Part of a small language model's weights: vocabulary 1024, 5746 steps.
MLP neurons of a small language model. Each row is named by its layer, matrix (gate and up: input weights) and neuron, and shows model dimensions 0-191. Each number is 128 + 24 x the weight over its row's rms, rounded and kept within 0 to 255. Numbers have three digits each. A neuron's up and down rows have the sign that makes its largest values positive.
After each neuron's rows, "fires on" lists the tokens most often at its 100 highest values on Wikipedia text that the model never trained on. A number after a token or word is its count.

L6.gate1016:138147132115138081134110106160112132140155131125126123143159100089109173105140124162090146133120122097124131135109113122138059092147137137139117096178116142152158132128108147145157093108128119156102124142155122151092140069120112139118143129109144132132146110102113086181087121125096099117109182165069121096126080108162133123109129167118177140128153120169120153102113093080104124121138151144131134096127117098150111141121118122119137115108169164094120137117105143121135147145113098097142078098153095150127149162124130153144158138137140121124135114113143181106090113127108187110
L6.up1016:116124125150130148167129123156157091140103147108154135110067106151128107132111090122175127084118076124133121121127099143136108086133141124104144101151114105126114096101149138116181107135151123145099096130128126135141154127122122127154143145124105143128161183186166112137102143132137116108138118132132105116138162109126120120142151168134147158151138132125167132171174076148124160161098125137091112143112142075172109151117143118127134176133115072135153155181111168139097138117141147115098140162121159140143175147139119085139141100134149123096122098078126099125151151110164159110
fires on: "f" 26, "c" 17, "er" 10, "ose " 8, "p" 6, "g" 6

L5.gate843:160075058145119133133130141121146136140169104095132093153145138106114146109162116109106152129131104133138123159145086125180123106113114153118128109166120111155131137108097114131144162057106149131105136142163122141123097131124165106124112147096130109116132178137139122115118083114149112148145143118117137173131135157122190134148125167156146113155125119141085138154149138126110121163134087170122121092108122095158107138085086105178109135074144115102113158080175116138134152142105113131131125135111104152126148110161128140137120089130192139170121130162152144135117135152152122134
L5.up843:097164086097121109121115106085097115128124130125128092128089111128141164165172096091100137119141115117134120126121112128084167110093127134124095191128133123103182152134125134103125179119107095102126109127125104121125157170122126151140115154074134116128145096165120143118129144091161068140130118123157108143188074123144082126110105104146113145139118134159124106124124156151120134134131123145128105154154111147157106141119082100145098115118157142079122111142081146080102128123127126130159092108148119133145099096135151167080128162141113151107114144113107171096118112138114144105
fires on: "ed " 19, "s" 19, "y" 9, "t " 9, "ess" 8, "ot" 6

L2.gate912:100116118130087112165158126148133115133114115122127105148155133132125148141114107119152124191164107117106147129135105090104104153131102092156156139131150133103163122162101092064114127149150118097082124147131101111157149148178128147132143077126116127113148101135131115121123065061102133131082109113169164097133122126118145123141125133098098130148165136169139138151159133122152150117148110119096119122106147145189112173105127109130129095127100149129086144098117136135110178132130125155129153093093088135178160124069110140114129139125121146144153139154153137143112117129118131079
L2.up912:122132125118122100129129131113091125135115121133120130095132096197124137173096139146149167151135128186143127106115122095092142140110132162083135147127146122165139178113177152130111130129137127135156128143141168149115124152113146127156130112071130128138155113134085128126090137112096130121149140106120114062092109141070144100116135154113111118138145151141125107080157082157140145132134099115099129122144150125156167136111108167176049148122098109092131110103144119124094109106125145107074197128128150161122151143121135119131122138111082123147134126162114136138140113123087135128
fires on: "en" 39, "= " 20, "0" 10, "." 7, "el" 5, "ay" 4

L4.gate974:158136118113120149166136115177158097123146109130136098193152090117155121153148143163090104119111108128132110122114147073096190116130152138125109133111107147133104128141118101143096146133127111144161139114140119152106142145113121110088141132115106115158105153135142143099153122118116149117158136112172136143153068125123140110168132134130096112137106112114141144093121120169145092136147098112159140124120070108051095135098144137133082161125181127104160124136137108114158153127136112152115104137129107106135145123116098119136082136113128124144143153137133157168140135201124156062
L4.up974:159190138111132109087139096164158112160161150156105089157115099134135136127171102126079165116061148134161125124141111094072119156163140191119123098109144154115124122141119141171095125112152099127118111115130146131167110114122147111090161117145152168126145105117160129124146127131084149109122174109168168125121109131141123128145125115108099099143141065097100183093144134164132078146130079111155138110140120121129120115112114139137108134135153135122117149118130125121129122106137105118121120116121120141087159132137102134097116180107141104092122110107091137114108149121156100107
fires on: "si" 60, "é" 14, "c" 6, "en" 5, "er " 4, "inc" 4

L5.gate795:154149104119105125136157131133136143128112097118129098144117151085109126127176116103068103137126157123148155169095117057109104157115115124151124128125094153149174124169087094106166142133122111116115140145153161138118132141143107137150106134086171143108159129105122090115089075145127136077094111121083156148106102151147140124154109184104102126112085134143153167153125117141117137148123119123135132167157079093139128149137097117139095167129150143173106115149100156150126158120094126118134097103161105064133141116121146141132162139099100107111124102136135133137138142140139147145
L5.up795:120144107090135138118129152108113165128132145107156126105129136134100138130137157109106120157103109178108125161139132144129116127158150105166139106136152134105117135117146133127127148130091171112121127133121098113098113119150088112123086105113164131091155182084115166129128122202146147115149106123109132115092123110115151102136107150130115178109146174123182105113094170142127146152128141122102104113123087110119105105106098140130098132187122139122159119080089099098185140108145104133128138114112143124166101136127133127134112173107155188152115158125151112077116139149092179108
fires on: "ly " 30, "y " 15, "ely " 13, "ec" 12, "ent" 8, "it" 5

L9.gate657:139116125090120109096132124108116136126145110110090148169138140165175124141133123151167143120130130144115157138206152120106113116123097139114126115126153140137127126135118157153101099154090052122128123160087076083125123113130149101093135178161129157172100118153126140134132128147142109105112143116135136129167079161073120163114128117147131109143137130163117154162129125109105103099138091163129112093086119124083087142108105099116136137157110098109160139138171159129127120121107168146119118131148134173152147134144122107137103130111145074163122108114166143133093123099145099110
L9.up657:122095148156134151125096171130125123153110122098142123173117108083105085126105126140141183156131154137095093145148170163125147133109150133097117180129135147150192098111148121143090140113131146101137158128126121127129115069101138113162114162124164127140125135122162154096099140118067129106145124139114169151152091151123145108151196128141122109200151149143154121126168141122107139187117143140155154131118161102095149125131136160119121113094100113129115110116102108121149106100101121147143115140115124105145129106119104128094110185085101126114147132157122114098142122146133131144
fires on: "res" 51, "po" 31, "pres" 7, "te" 4

L10.gate303:124110112161105131122153081124136142115108099142138148114127122099113176147149156125106183210134114170105136160168110113101126139128120155104147118139159136163126134127120135113156158138091141141106111150085120100112114146136090162134102142115132156165080154132124099153135164101140124138126137122145163158095125127077122132121164143129123110139183115091137158127124093121128142122129117111100105113106105117136135138118131128156129137193112132095129134126138157105117134126130134079161138101141056098117104158147112131124144088096149085162086174146120095158109080135114129116
L10.up303:144090143143159108156125091106160113132164159136080127156137159120117136144170172148134133150167103128106165099139167129132148135150153140104093111131115134098163155119119118112131111114181134140093100144120118138122087167123133123132129159112110135148142162198170161100151104134109117142134116143133150127149136151101142126157171131124172151168115140158113124118122113145143148133150105127097110126065149124120073099131106153114084142126142102112147157110132135146145153146116145100126142138124099134113128117129052105158124181158150115115139091094156122142084147121148120075
fires on: "in" 41, "en" 18, "u" 13, "il" 4, "l" 4

L11.gate317:111127162135141117123159164140119149157119135115134115139115127092149123142110109112114145071106115147184171156074123131118127161166147099076106130104130155097157163128123116125097092088122087165118134150155135142108140134091116091118136126102112099153153138126143129099096108166112163145138126118088087102111142143101090140123139165148145136107144077175163107128154121135159141154161120147146125134124158074154165171110130138158124155140134155121098114177132121130112105153125117138146155120140091173153121167178146155158149110122129119131097156127132077131106151118149115141
L11.up317:117066121149160153128114157106108122117100126115096158141116122113132137121125153090166127142078150161137112143099148126130139140165137110153147117121146087111097101152128080174141118097133142136129163131174132084112120170105176143151149135136117113115110165138116137124140126137122154119112141072121162203125117106141115100092120103161158146121148090154126151081124127171167108113102116145130158131121136156134116138151123119137150084120172162150130105135112082157134127134137145154114130159148128118113118107142169103083082136120124127131108074109139134132198169142122127133
fires on: "s" 33, "h" 11, "c" 8, "re" 5, "-" 5, "f" 5

L5.gate1018:073150098121141072108104134130147055124162076127088115148129115145135135157145104142153141115142098083115155134108109116132124119111121130138106119105104124156121108123112084123142134135136121160142093133085146152113134091159112111116078147112064094117113122118128094117063155123066104144124119139110098110126111134143107128136143109135172129163115132149129141142168114175136159122167111167149159122122092123119078121130114083147130114140136137120092119155099125157114139137132118106159111100178123133133094159086124139142121137118146103159101113146157134166099131108169131112
L5.up1018:145137141076085151161114086148128152133100096101096127114136110114175177125111092127127156143118113108085108188189076074162141131092132090099136101122133125139128119110108082098104117140143084158106153135145134121119123130133100139091156139140162124104115175167148130173133155126106136131119137135150120116112126148109131107141154155102117128127140147122154115159179134129143148130114139170098097133106117095170109126114084132130142154103152112099109108065130151148127119096137150125126146100142171122160172137130135104131090117102100139130097120119148109145098152143145106130
fires on: "al " 58, "g" 11, "er" 8, "o" 5

L2.gate986:085129146116140159144119146134125107118179100125119158150118141149103144161100147157124113174128124127145142148141152143122105142135111110162100098140133092104138087194142138100127094167106091090143142159071095137110134142148161139141104101147102120094123160128135108126146119137149112101139117125124143106130122101133132168098085117120119108158172164134100148123126103126114134118167101116098123155066099117130114145150117136161144146144135129137148103123177146099175131125109124081156127101160136085136140121133140112152106108076137099142143179155174149125058132096124146141
L2.up986:087114117126129095159130162141115145135157120128152103099138202106107140109177117128083117141093115101131125105094101125127107135152145162136131088117136127109147134162120126097130128127106097124132123135155116124153114093146137097129151135105136121121140181152177115136091108125133154113147100092138110107129133088105107099102156168120120107161121177153168140162109142090093152105075105130151111127120117105100123145060148096149150127142122120125147137126116129152136144149109120097161136106173114116144124151180146098139097138156181115113116145105129149148114196148163110090
fires on: "re" 43, "cre" 31, "igh" 8, "em" 6, "ec" 5

L6.gate786:144121143145108090129143098160154147144198088148135103153148120157139139165114164131120163194157139109099167115130109106111098159135107110132124127132113117154153165117113126117129136148117134132148107141121158161117152116145120156119084126089093111109140147074137122135097133087124079122117134129139149103104119118084098144135119132123089138166085140126125119080120144117138156123132095191149114133109136126143159139099146120159081143143156113124151107110125119131164133150094111092145166130130102149120129141119110120138141136135143137142174125175170189113089168103124177094
L6.up786:160147174110101123119109123168132124118142137159104080120136152143114175175138120120130095166185170122158166077158143115153110111134119103130097155132114104110151142104173144112162137110138142128119149132125159131110156100097149171128103130134086133153132081096148140138120156083183130114146135119135130098128150144151131117144124144133100114139109180119093087113133163125119149144189116115171140115136115114178092107079096129125115134133120107155147119104166116154095119132153125124138121156137123097122134154123149142129142129156119115119144145168095125120105115085123174187
fires on: "a " 19, "\n\n" 16, "is " 15, "an " 8, "most " 8, "American " 5

L5.gate556:100152119099134111135140136124169109141125106097118105089091157134116063143118177110167129159137097135165148163115126100088154118114119127115147124101132140143153128155115115131137085143157135182122121137092107127105116116120130150104149164128129106108142108123128112156114115124093114146146115140125116112114124145093100185145087136128157108150138109178131147053174096082082101131133125113127106120122125111126144147085089134156151172089128135130159102149134134122150127125137117122169157108085116086092121142153150120127134135126085142169124149160163110131113135141179139075
L5.up556:112118144117134103141118153136127097131126088085063122120122090107154122099134118140130156113127134118135107127109132123158104111118099134132099088134142099119146098122090100134133141127133115079065095127083082127121167130117116091138089119130113089093100142163139121161160135149108125141112136094115162134129126132135097126098119123130138126139106106119154156213153122093129114126109124071114126139113129155113183135136142125124173140116095124113115189101096143134132158158164125132131162106137137124112127115113105153185059130133124148136115076119113134105161106166104110151
fires on: "t " 29, "re" 16, "ation " 10, ". " 6, "of " 6, "r" 6

L5.gate646:177110139128123121102089105090137127143156117101163152175145190123107108193145122123109115146162117154122166127100110146143130129126138101136129109147126115069127120126116151141088149151112117138113088135126106104173119133151080148094135164141144088146118164144119144096157097108114152120164067135107125097085127102096149151154111138082154126138085166098157127105128092134103147123130123099164094129102160137118132160128111079140108141096107154131137083122121120114140144140129137141127143137120102124122131102123148162137171112120116168122132111166140167083117139123144152090
L5.up646:127122154113111145133150109127130124131122136104105138157117141118073114136144117099097139141180145141153106113143153179090121108161128091145127141153147101135145113133116145142139114169157120106139106149117077114161155121096141145097123115143077114169137162157111108092150133106107138129160122168167128072161128117135139088167131130131105139135072157179155114136149108133141136086147162108123147135080149121099124113128078078128104136140116155123125148123107101136150146074136139095135139178167067134125132103096132113093136175152093147157141124146150149110105108131113116117
fires on: "ra" 22, "wh" 20, "th" 11, "a" 11, "e" 9, "oug" 6

L6.gate858:097124120167124125142131133139156120157143102161174141135123185139129133154108173147114123141137102126148117139109097127099099131104101109145138155140115114173116128134126126083123121148107139180118162126114173119147161109145118101116105122122136146124135168092135121153130156137124091112158092153138148169079141112104113136142123178133152131110122146146157127153141126130158184127148159107102152111149173116127148147153096123143114128153110107114128131128159158163162115081129115135150156120049128102131088166137101139092174124127120109145210112175163127141143114133154153112
L6.up858:119149100151131134110127120156113119108107083147150079102141157155132125118139151136155146088134109100151132112111177116114088146131137166099134171140130118151133076074138145121150107138140112106157136138073090149122124145103169111118063132152119105129114146119094133104105140144132142153102142141103080089129137132142148107128142136148170206136073157158104121102136151145091146136152117123147130142130146101127104108130145137117122151129137118106175095072142145103136137106160169122139130113112106088107096155118140115153167120099110164115141203131127119133130136121129146109
fires on: "ver" 32, "in " 12, ": " 10, "by " 7, "for " 6, "to " 5

L10.gate804:130119133117104086107099143134123128190156128145140097128089136134144137156124148083140101118111120138158123122110155117119114096136116150119131102123114141114156104174092096125109103112122114153114110135153132118130108116120184106112091164152128098129166126143114125145142104139100073144156105133088086177109119141088122097137102144156088110133148150141141165106155115142132109108160108124143117143099147132131088169145072116139153150158098169128116068155135100144132127172118182118123128123138110166079123131097082100141126141171181153157159171130137143114123131143134139106
L10.up804:155148170118151159133113144131134129111122138072081100127168071105133127121120139146164166106131113136123129101127152146165098108133109121135112128098141131122115137149140127090109128148095120111119157110134172103083139162114119091106154106125116092096129156111113176136109127099134162104149149149125129131108108127161132114128068064150127163157126097128130129069164128122193091132087126108156123163143100158157132136142095176162099129122156157124149139137089136150071119138146131128128132129099132084163142130139122145114100116130142151104137167128178140127104143107097125138
fires on: "re" 14, "B" 13, "le" 9, "pl" 8, "c" 6

L10.gate640:088125153144124139117136140135129114167090128140190142110144165165135106150108087101117132113108085104126136135112146121096144141154136132146110117158125158116148096114085139118085129116131127121088138139120146124159099127146135134150097151130123134106084163139138172139132188076087106144131109111158128124120134094167131134118108131140142140121185152144165131155176158139110182114137112134098090146135152037076127182135143082138125116095115116116137141107131119112147119102129148090132110123121099129139110108164170171106142138139162151125126122134149137100134172130114134130
L10.up640:103127120077086113118131088130137111154100121169148139112111116168151150118153140129102122134138086104159093136078124158137147089139137133121149149127120137145139152087106106142098097161166147100148146130127141131102092101109147095128094155105141114157126156178184125146091119133107143143141133119136119130131094122152103097100122126117115130167120117167160086118151083158133153093164174094121106170128116120099180140140137139120108127144148066136099137188096140111160110124100143126150160138108111138111148119127155101165137151139150133128124087120120140114111138141154068145
fires on: "g" 24, "d" 18, "c" 12, "s" 11, "ph" 8, "G" 5

L11.gate227:090115131150083136108137120142102143097116117146179144119075166145152131138068131163132071147167134157143148111132112131053142127134177134102110144144082166130071142150106129117137100088142135130128074167125141129153158117108181110108099126138098155168104142158119111117121126159139131153137110088154123146118163128108109102152125144159122143124101098130136108135129106154141111137123102131121135080119109102125133137135164113104134150133110139151136120163136138104144146102133120116138187140120108078049103115141129087134123113099094124143139116117144152141131129116101146115
L11.up227:134116117104161125135125177099122182120156111142153162120110115103179128117111127109078161154115135113164157163124148138120115165126107119120163105129157164110096140127118130117108125111130117124125108135136097091124149164131134123108145102158118105165092126150113137121113190146155133142101087134157138123112094171105054153136117118155148119128145134112088159088131111154117141117131197102108166086150171116107119088143149141126140114146140103137138128143085103096125121155141151140146091110128065124121126136118150064121152177111110114133122086127155121123108110117126133103
fires on: "h" 18, "n" 14, "ar" 13, "as" 9, "es" 6, "y" 6

L5.gate489:163114117151114189117108129129121130139135115130167129110112165119083115103143113123076149142114110109132171182112104103102080103157123092123142109115122061163151164139111142138173176140161093113117149129188124125126131132145074108149139160139114135126159150136128113124127133142149153116136114068076118162143115158119151146106099097143089170139140132142147172133150130115137118157118121109148115156120120135086154146116143167131096156145129152132153099162138090159149118128115130095141130132125109129092156102175120125145126137130167164151135110171110142156140117146098147139
L5.up489:133133118079140119163103121112111128129162101146146123188134087133123143134123152102099103138085127152135108157155135141127123178134126108135103108123133127183121119100151121085105100071135139161119132115139117098120142114119117139173154084113148180099118123121097149109112148109163125178145098153161089113119113132103123139132104180178116106129145141123120121100140123104136087088155142161075113140131112120153137115142108151142110099102094122124099084132156123112155098099152146157121114123115144112111144053143093103130131098140128120109112076165104094133085142131120142144
fires on: "y " 20, "ly " 8, "s" 7, "ast " 6, "on" 6, "ell " 5

L6.gate863:121106117126060088085110144123139143136118129163143142144127103121118144115121193123136188091162095127098161128107128127159123151132162166151169146113146188100111175129141121103133147145119130126122136161149097160163124163140115082131097090145141120141113115099111081094120117148120141119148126148156118147132118078107136145117148163095079120144139079140169154162122143112115163086167136131092118134116123138097129153133115155171127157099102100107118104128125143151161145132145131105114130136122165160099116131146143124134138120143171104141164184149122136112128116114101155110
L6.up863:136186131125130102136106140097135098121121100127129146152135163145093152127121133112148113111168130144141092078134167119121146120116134152171129113164100096112154108128144166109097105098132101113105136138122093081123143124095128137139125113118155123156151164081066157119144128168121141141143113142166154144139162112120105150160125080103088131146128120152145102091078129082136137111127118094117131122161174130143109145168134142114137158115128160196125132124126122107148131112120152155128079136093105103103130166149103160147135129113128158108147157172099166084116138146105083111
fires on: "av" 22, "as " 14, "et" 6, "es " 6, "ade " 6, "to " 6

L10.gate504:146108109109145119145122176119137106154146098151173132173112128135159132154141129082147087103139083105122123170130135170143135120141099118146130128155109113134132111150151145128079111155096106193074089107132142107121100131150131140137140130108115121160091119072076113083134117157087145138113141117172119116172108133142094123135107148169130135109187150126123162118113112137165122156109117121147130110110117141100095147148137093125113153165144124085118102109113093118168140128164128094144139100150166154107099111149098127135155101085108117127166118111153118145130150112099152105
L10.up504:094167113167102115136099089112125139149104126162148131105139133090153092125082123148139156132137142157145118115136142122148122160159068176164122098137108136142098106089124143133123097110150104128139104114150134120173080167136154144161138175080136157133120131127087138122145114122120121078106143141149140161107120114127109116126109096125150102117164157155058107148144115123117133120162145148121122114175107082103137096105147066129131113113144061099167119141088142146102098126130146131118140130137115131147131051122133130121118106113103123130155155128114154138132122114160124147
fires on: "s" 79, "year" 8

L6.gate915:130137144143135110130133165128089149126105118132116138135167148151118153141152178150121129124117147142148095127095168100073107093178130135127080160117095157136087117123154115125123110125127142122116158145107155117117130142149127119147105160141143118140115128116095150140115102161151111122122092112107090154144137099120097107177143113136124108141129071207136128157087118143120130117143167113176113133127130132122116119181106082153120096148087143146117166169138143152065142156151116111074131153145104132123134115149155108110160114139100078121113166082097140122098159139128144118
L6.up915:130122129156097130140136159122100124141094127129092122094112097187135189104155124168105112112108092125120112111103104120125146084142164115123123141126167128158154133131098152125121150157131127098108184138114145165122159101099156151145149165129111110130104125135139122069136091117122128131130125123122104146166077107084112102152101158131117102133158127156142110117137117135133168147129137142157127097118161134148113102166089092144137100143170108140171134096131148155126166085086142136097135097168118144082101156129124106139127102118117178154143127147143186116138120163149129088
fires on: "\"" 20, "\" " 9, "e " 7, "ation" 6, "any " 5, "ent " 4

L6.gate641:126163107097108119142096104131102123151068072107151126098138182090103114117121115114112131144125095140115093112147130112086129146119110115125180140108136144146113100106141096161109085150137125136142140118129114145141138119125103150142152131123112141102117120175140128139128124162105134159138109093172165115144147125124105129115095171131150099124124142156126137117134151087146153117121096170110105132129075172091136171112104088148109195140156117092127100133143176090145101170106159146145143149137164100130146130167102112162114114111115097108150170133109105095132151127177137115
L6.up641:168151151119115127135125137149149176124103106102081120097116133159118151116115149139171153165127130144120144152112156118113172158114139141134132141129127124079127112093113120117135070136092134137078130111128100091174118146116118107134143113127110130126163146203125142132121117167095067144136144157148128111130108144116131103126144132115118154117134177123124133128106171138158125090121132162159163087107120096104122102143150087155168112104158164133122121122085113113136122092126154090117178107133112093088139127107155106147077128129108123094133106168150124110132142128061104139
fires on: "of " 32, "the " 20, "/ " 14, "ar " 8, "r" 4

L9.gate255:138142139133136145113140099143167088141129153113140115117168112121115083145074133164143140154116098154139131188149133111138163087116132082104150134132097158131153115143149105144148078122143126175100181130116141144129098137126138107120121123127138118172155178118134126139130138111124111142123116076145126114103069061153136144144092143109127115155147164157114141127183128097122136151175086163147106113138142104134137144101110133125122179124083124103123135107143165092123112111120139128133125066125107104116085140121125153099130102135152145164157134139154131144106160084164132112
L9.up255:067159120092115121126130126101104096111084124110120158086108106114118147141137127104114125085157068116102159168158125166136162083125141128106113171135057149119168133115119088119073142156130102130123130138132107123110145099102131130147131175124139133141139150162085123130138121102129115145065148131096137126141141150129115098150139162136138166106132128105106128091153136137093161110103160149082156114130149119143171104135120119101154132087126108068144155101086090160099125140136128112148145140096141120130089119120142130108122158124090136138104121136114146095103131164129139147
fires on: "g" 83, "ot" 5

L10.gate591:156130126129141126120139170127140155130159101101132147127103132129108135127173120092131111143097138126141095158098136166100115112125120149182141111154146134129130104134083107127131144123127108135091160160080091158129113132176159125129125126118141096134116157105163115135155140133171100154104139106103122189150094094100141110100126158108182093124102128159117126145124132140088159119105105108115158101152116141108152119114094114138142110134103131167103143154129139111150130133153130102152185147194090142179137145114125147155158106149167104187110196138145122102098129120150129123
L10.up591:126168143138096123154131121156164116117122097115095116135087180101105111164143116119112165129148139122158133178109112137110142102125087141154118120156144166125111156182155131161144081152144097107136161143108116125110118115150096113086129134121143079105160170129197123129132119136101158098155109127179122116102089122134129147101113091114137160174123091153114139122147133084137105124107117101107162117121119116120132131127168136149111111184100143125137125148121130089105114102124150181141186132122127112097154132157121141140120112109145137129147151087189127139134105137128143085
fires on: "re" 23, "igh" 12, "tr" 11, "pre" 11, "et" 7

L4.gate586:078104134127134133107141142103126163142167121100126111116129043114092114130110093123107164128121108107130130103107134147080098136120122151107097081111133123146151144098126104119164157139114152126147127119127102097134142182153125139154173131135106131119127129171074101150103132194141090110146107087123145106109114145090140119129132161166136120168136104152138136134113092121169098107153110103139131135113115114119154132150159126159123122077131080093107140164126099125099131112156146148128140158106139109146099148145139153138119122094144144171119122124155128103073150136102161072
L4.up586:144153122137084116128115132143093077142095129126139131089149144129118101143098142106100128136141137085140058098099161119109124152154126146139177083136113134128098142126136108116153099143141101147153188130134119121170157134121179148133133114115153146110115097122131128127131134117113166095162092160068091134099176150128135139156121144092123104207134110109125171115108159136121135128137126165121136159145116158145130139115105099093121139137114172131098134128117145168104122145112150136120155115140150114100118074137136117143135097137105112136103086105125148097153090133184099145
fires on: "ang" 22, "ue " 16, "on" 14, "ild" 9, "man" 8, "si" 6

L9.gate48:108148116147116123117125092109186116145128119134143124155113148155114156092176139146146129153113110141124154106167123124145099101122106140119098124121106138130131080168117130109120158128110133106120108169149136094183139117135079142116075137132086112119147158066135106136114088146136105153112147120113126112168100148102135141137128165110113124136138143118115149111160150133141191127127113156112061118101141106122177127104113136146112135095135135100142095096167106134113128150102197112136131072131126077158105134148099140122171106109111113143107124122178086159104109155121122143
L9.up48:128128145180132124073116132118143094130160145104117096144113123100140150142096123113147143123114120099106138086102126047173109129098164167124087125147133108124118155174112115062130134117113135130117104124107154119094163101118087143112108169071145136094126095191084126138151146136143137112171095110146093109118142179110141137121120166172143098116139134139106136143127126102123173171121119088130165141108144155107114131109106128119102119144148106094142170112149130141102118162151123079132124131131111131128127098140167133134138120145136129159131102106118141161090105116146123117
fires on: "l" 36, "li" 12, "u" 9, "i" 8, "ov" 7

L10.gate486:136115139144104148158164175130121115134114108116102094155157126129149116177108132141108129144150086126172149122144114121084134142095136152126133119151150175122082143154098087154129151162157136135120152154131146112134155151128134120176158111159118075155105125107133108131122136172130179151152090115128053110154143142114110126120140179150162150135146108118141119111135106135106144140117110119103066172093103129123084122104139108153145128134137155156096112174129154148137127157079129125157133152136160122146116130112123108115115118142134140191085154080146128110108156123147142098
L10.up486:129135147134140081163153126097142199103116102119174122159108078140142098122129107106088150142139101096143137142085157113069138140108110121158118127131111147164160122112131145125156130145135160123161130126150120064112199105149110152146105115142154115136128168146134154128121168160111117119112100130106121133119159111051105098116122141160153153119136127125125137107140118137128103121131130148125165119109112148152127115161119196107170137156182103104104095127154114105138143126144116132110131153153106125115130133131115105121127119129162170154133140134082159091123148113104176140
fires on: "le" 13, "als " 11, "ar" 8, "es" 8, "o" 7, "Le" 5

L10.gate159:134144094098148123064141116101120136142165112145113177113121145126145155097077168150148143153141099108104174066120180078113110140124151102112160140176137171111123128124104151114093100129141097070151121156151127127118112130132132088136142129115113151125132153102096105099120109131125117128137104147126140162102106143132056110137124143105108103133134133142100135102108124113107129152129092150089141125093124123120121198161129119142120154147122127111104134098151105143102148108091139158128105134159149149117095129151120145163093129103166053136094116135111120117127123126119106133
L10.up159:144110137137139142111088117108153146115055131125136124132115172133108106136147124133159137116122132156142166122113148125129150089159102070149156147134161160120117071142117133114122142142105132168165122117154105070092138180101080098105167134135161137107070150152129141118112163123126113159163165166124146157119135092112155116139124088134129125138181124131112127125082143088118086089114142101131156124163133107130167110124111136109163150098135157135132111081097133097160139119139180147151124142124104146103144147163162135074123132101129124107143148142114143134139136146124110144
fires on: "l" 14, "et" 13, "ti" 11, "201" 7, "ill" 6, "av" 6

L10.gate970:066095143127123118108140152103140141161126102127131144136126163143129141165087128085122121119124108114136164134167125148146136139108117127146162147181150130102147093098107098097101140118107107161140129149099139119152140146152135121129117180126107118100098145125153114117145168139169128156093119110128160115135148133127109090110094120099111116112101151147127117146145089075101193127150093107152137096139128088135124157100101079156130134150134121144136101135134164105152148090110116126049195102112147101137127156099180141130106118146153127119113135162119177136130140159121147126
L10.up970:155130134190136110105160092127156129123135147142105124123142117181160110122147121123083178139090121091084088134136101139133136100134100099127121116179101136167128145153133076135143081153144136140171124139100137139113128111141142122154113106118118087126170118144165109111150128118144165143116128139156123093149140095143170143118120128092140142138107115182111125109137141124136108137138123131117120108123103166133166113176146134158105160086133113140099119132142090142154141145186128155140117162113149118131171144117121192138123151079112103121146112086182129119168116091110152112
fires on: "pre" 17, "oot" 11, "le" 7, "arg" 7, "re" 6, "id" 5

L9.gate633:117130133103160086097156108150142165152159130111108146157136149117109110117104142159184123119116129107126161103173176099091146168118147118185133126143103113098113124101130103147110113143119086151159111141112129113130102138158099080088100120103128117167136142116100092111121118127121121115109096124097123127157105146156103119106127120127118133168183138159123116102193115109131149140118104144095112141137168107145095129102099104173124159140181135099146094122163123142121140133084155125095113086095159083102087095107143117147103110145111154150142132153159125122128141104146137111
L9.up633:122147174143150092084106135148147124175115109118124113158112134101104138174156147096102136094131134122156140118108134141154136162063127113128128156121106148105122127103139118117099141122115131089133139114131107107093117108120103132144161102107070094080106137146128178099103106154146126135146140084145128184144160125147146115144120146120135090168122092069102114146092168114164108151173102125158145103122120113114147097155120128113130126119112109157171134139114084095121122106088129178152133121139135120153144132099112154100131130126142064141080093152099153100144121127136122134
fires on: "oot" 27, "te" 24, "ir" 11, "po" 8, "er" 5

L4.gate552:137115085079115140154087098132099134117127114121134163143152132079130095141142081148097113127118129149108150140120083126114145075133144128156097124116098099141123134123141138129111126139132190140106052126131120133143103112132123105132135124104140131172103122155107149142164121142162141143115134161096071118124142172122133131091102114109115152167108138111165111104110139086107137080134139090104102158119148071153151110092141122157153144128148158136144095159163144146174118196126137137131134118125121149134128191098120153131114156107148119110146146147145119116123126129138173090
L4.up552:139200133123129125178140133149134153115138107072149144133128085129144122151128112112105082184184117145109108125101150116091123138173141140134115143144107154177156147098142106122097127119136145179110100120104104155153151136096094174176179168127116164127152143134140139131111178142098122168112113122126121114123110126122096077159098140142095143133053095152113128137103146142121126084162126131103141110118102115131120123134147126156118136121144114122143144117122156134127123112137125123151186119103122132095159110134083164150133104149145159159139150119143139109161135102104144140
fires on: "ec" 19, "e" 14, "a" 9, "all " 7, "e " 5, "an" 5

L2.gate875:069125085138121150096124132136142119159118136153097152130127129098098156143133083095090094121116071108156114117101122130135114119160096143132110148130130128137128089122109117090131134126130157144131161143138178115128150145133138138163136136101138132135114123098152141130143163110119143097091112106113090082140121140060116132154125113079148125168134105120185156100134067112156162115123108107128132137111148157163120143146127113166113117134117163163097161101135160167090141084155169113112117147111131148158127127119114074096094093120125157124116143169163146163108129145158123103
L2.up875:115131100134112155152082174147132154128147118101122097119117157129143170125092127144132153135123101071114128092100148142104154136134115156128160109122134149114143149123157164121119127124117126100131145117154057149156110135127138141128138117078126128162096136142155134159124108115149124166141098119144117094146123129146163079136129136149145102119160142112148140144148066119145167117134144077116106115161139135148145101117093162166164125132135157105127111107157143136171139094069196098102133130153109145122161124106140161118134125111095136109143198141136166108168101089127099119
fires on: "en" 70, "ay" 9, "195" 7, "ow" 4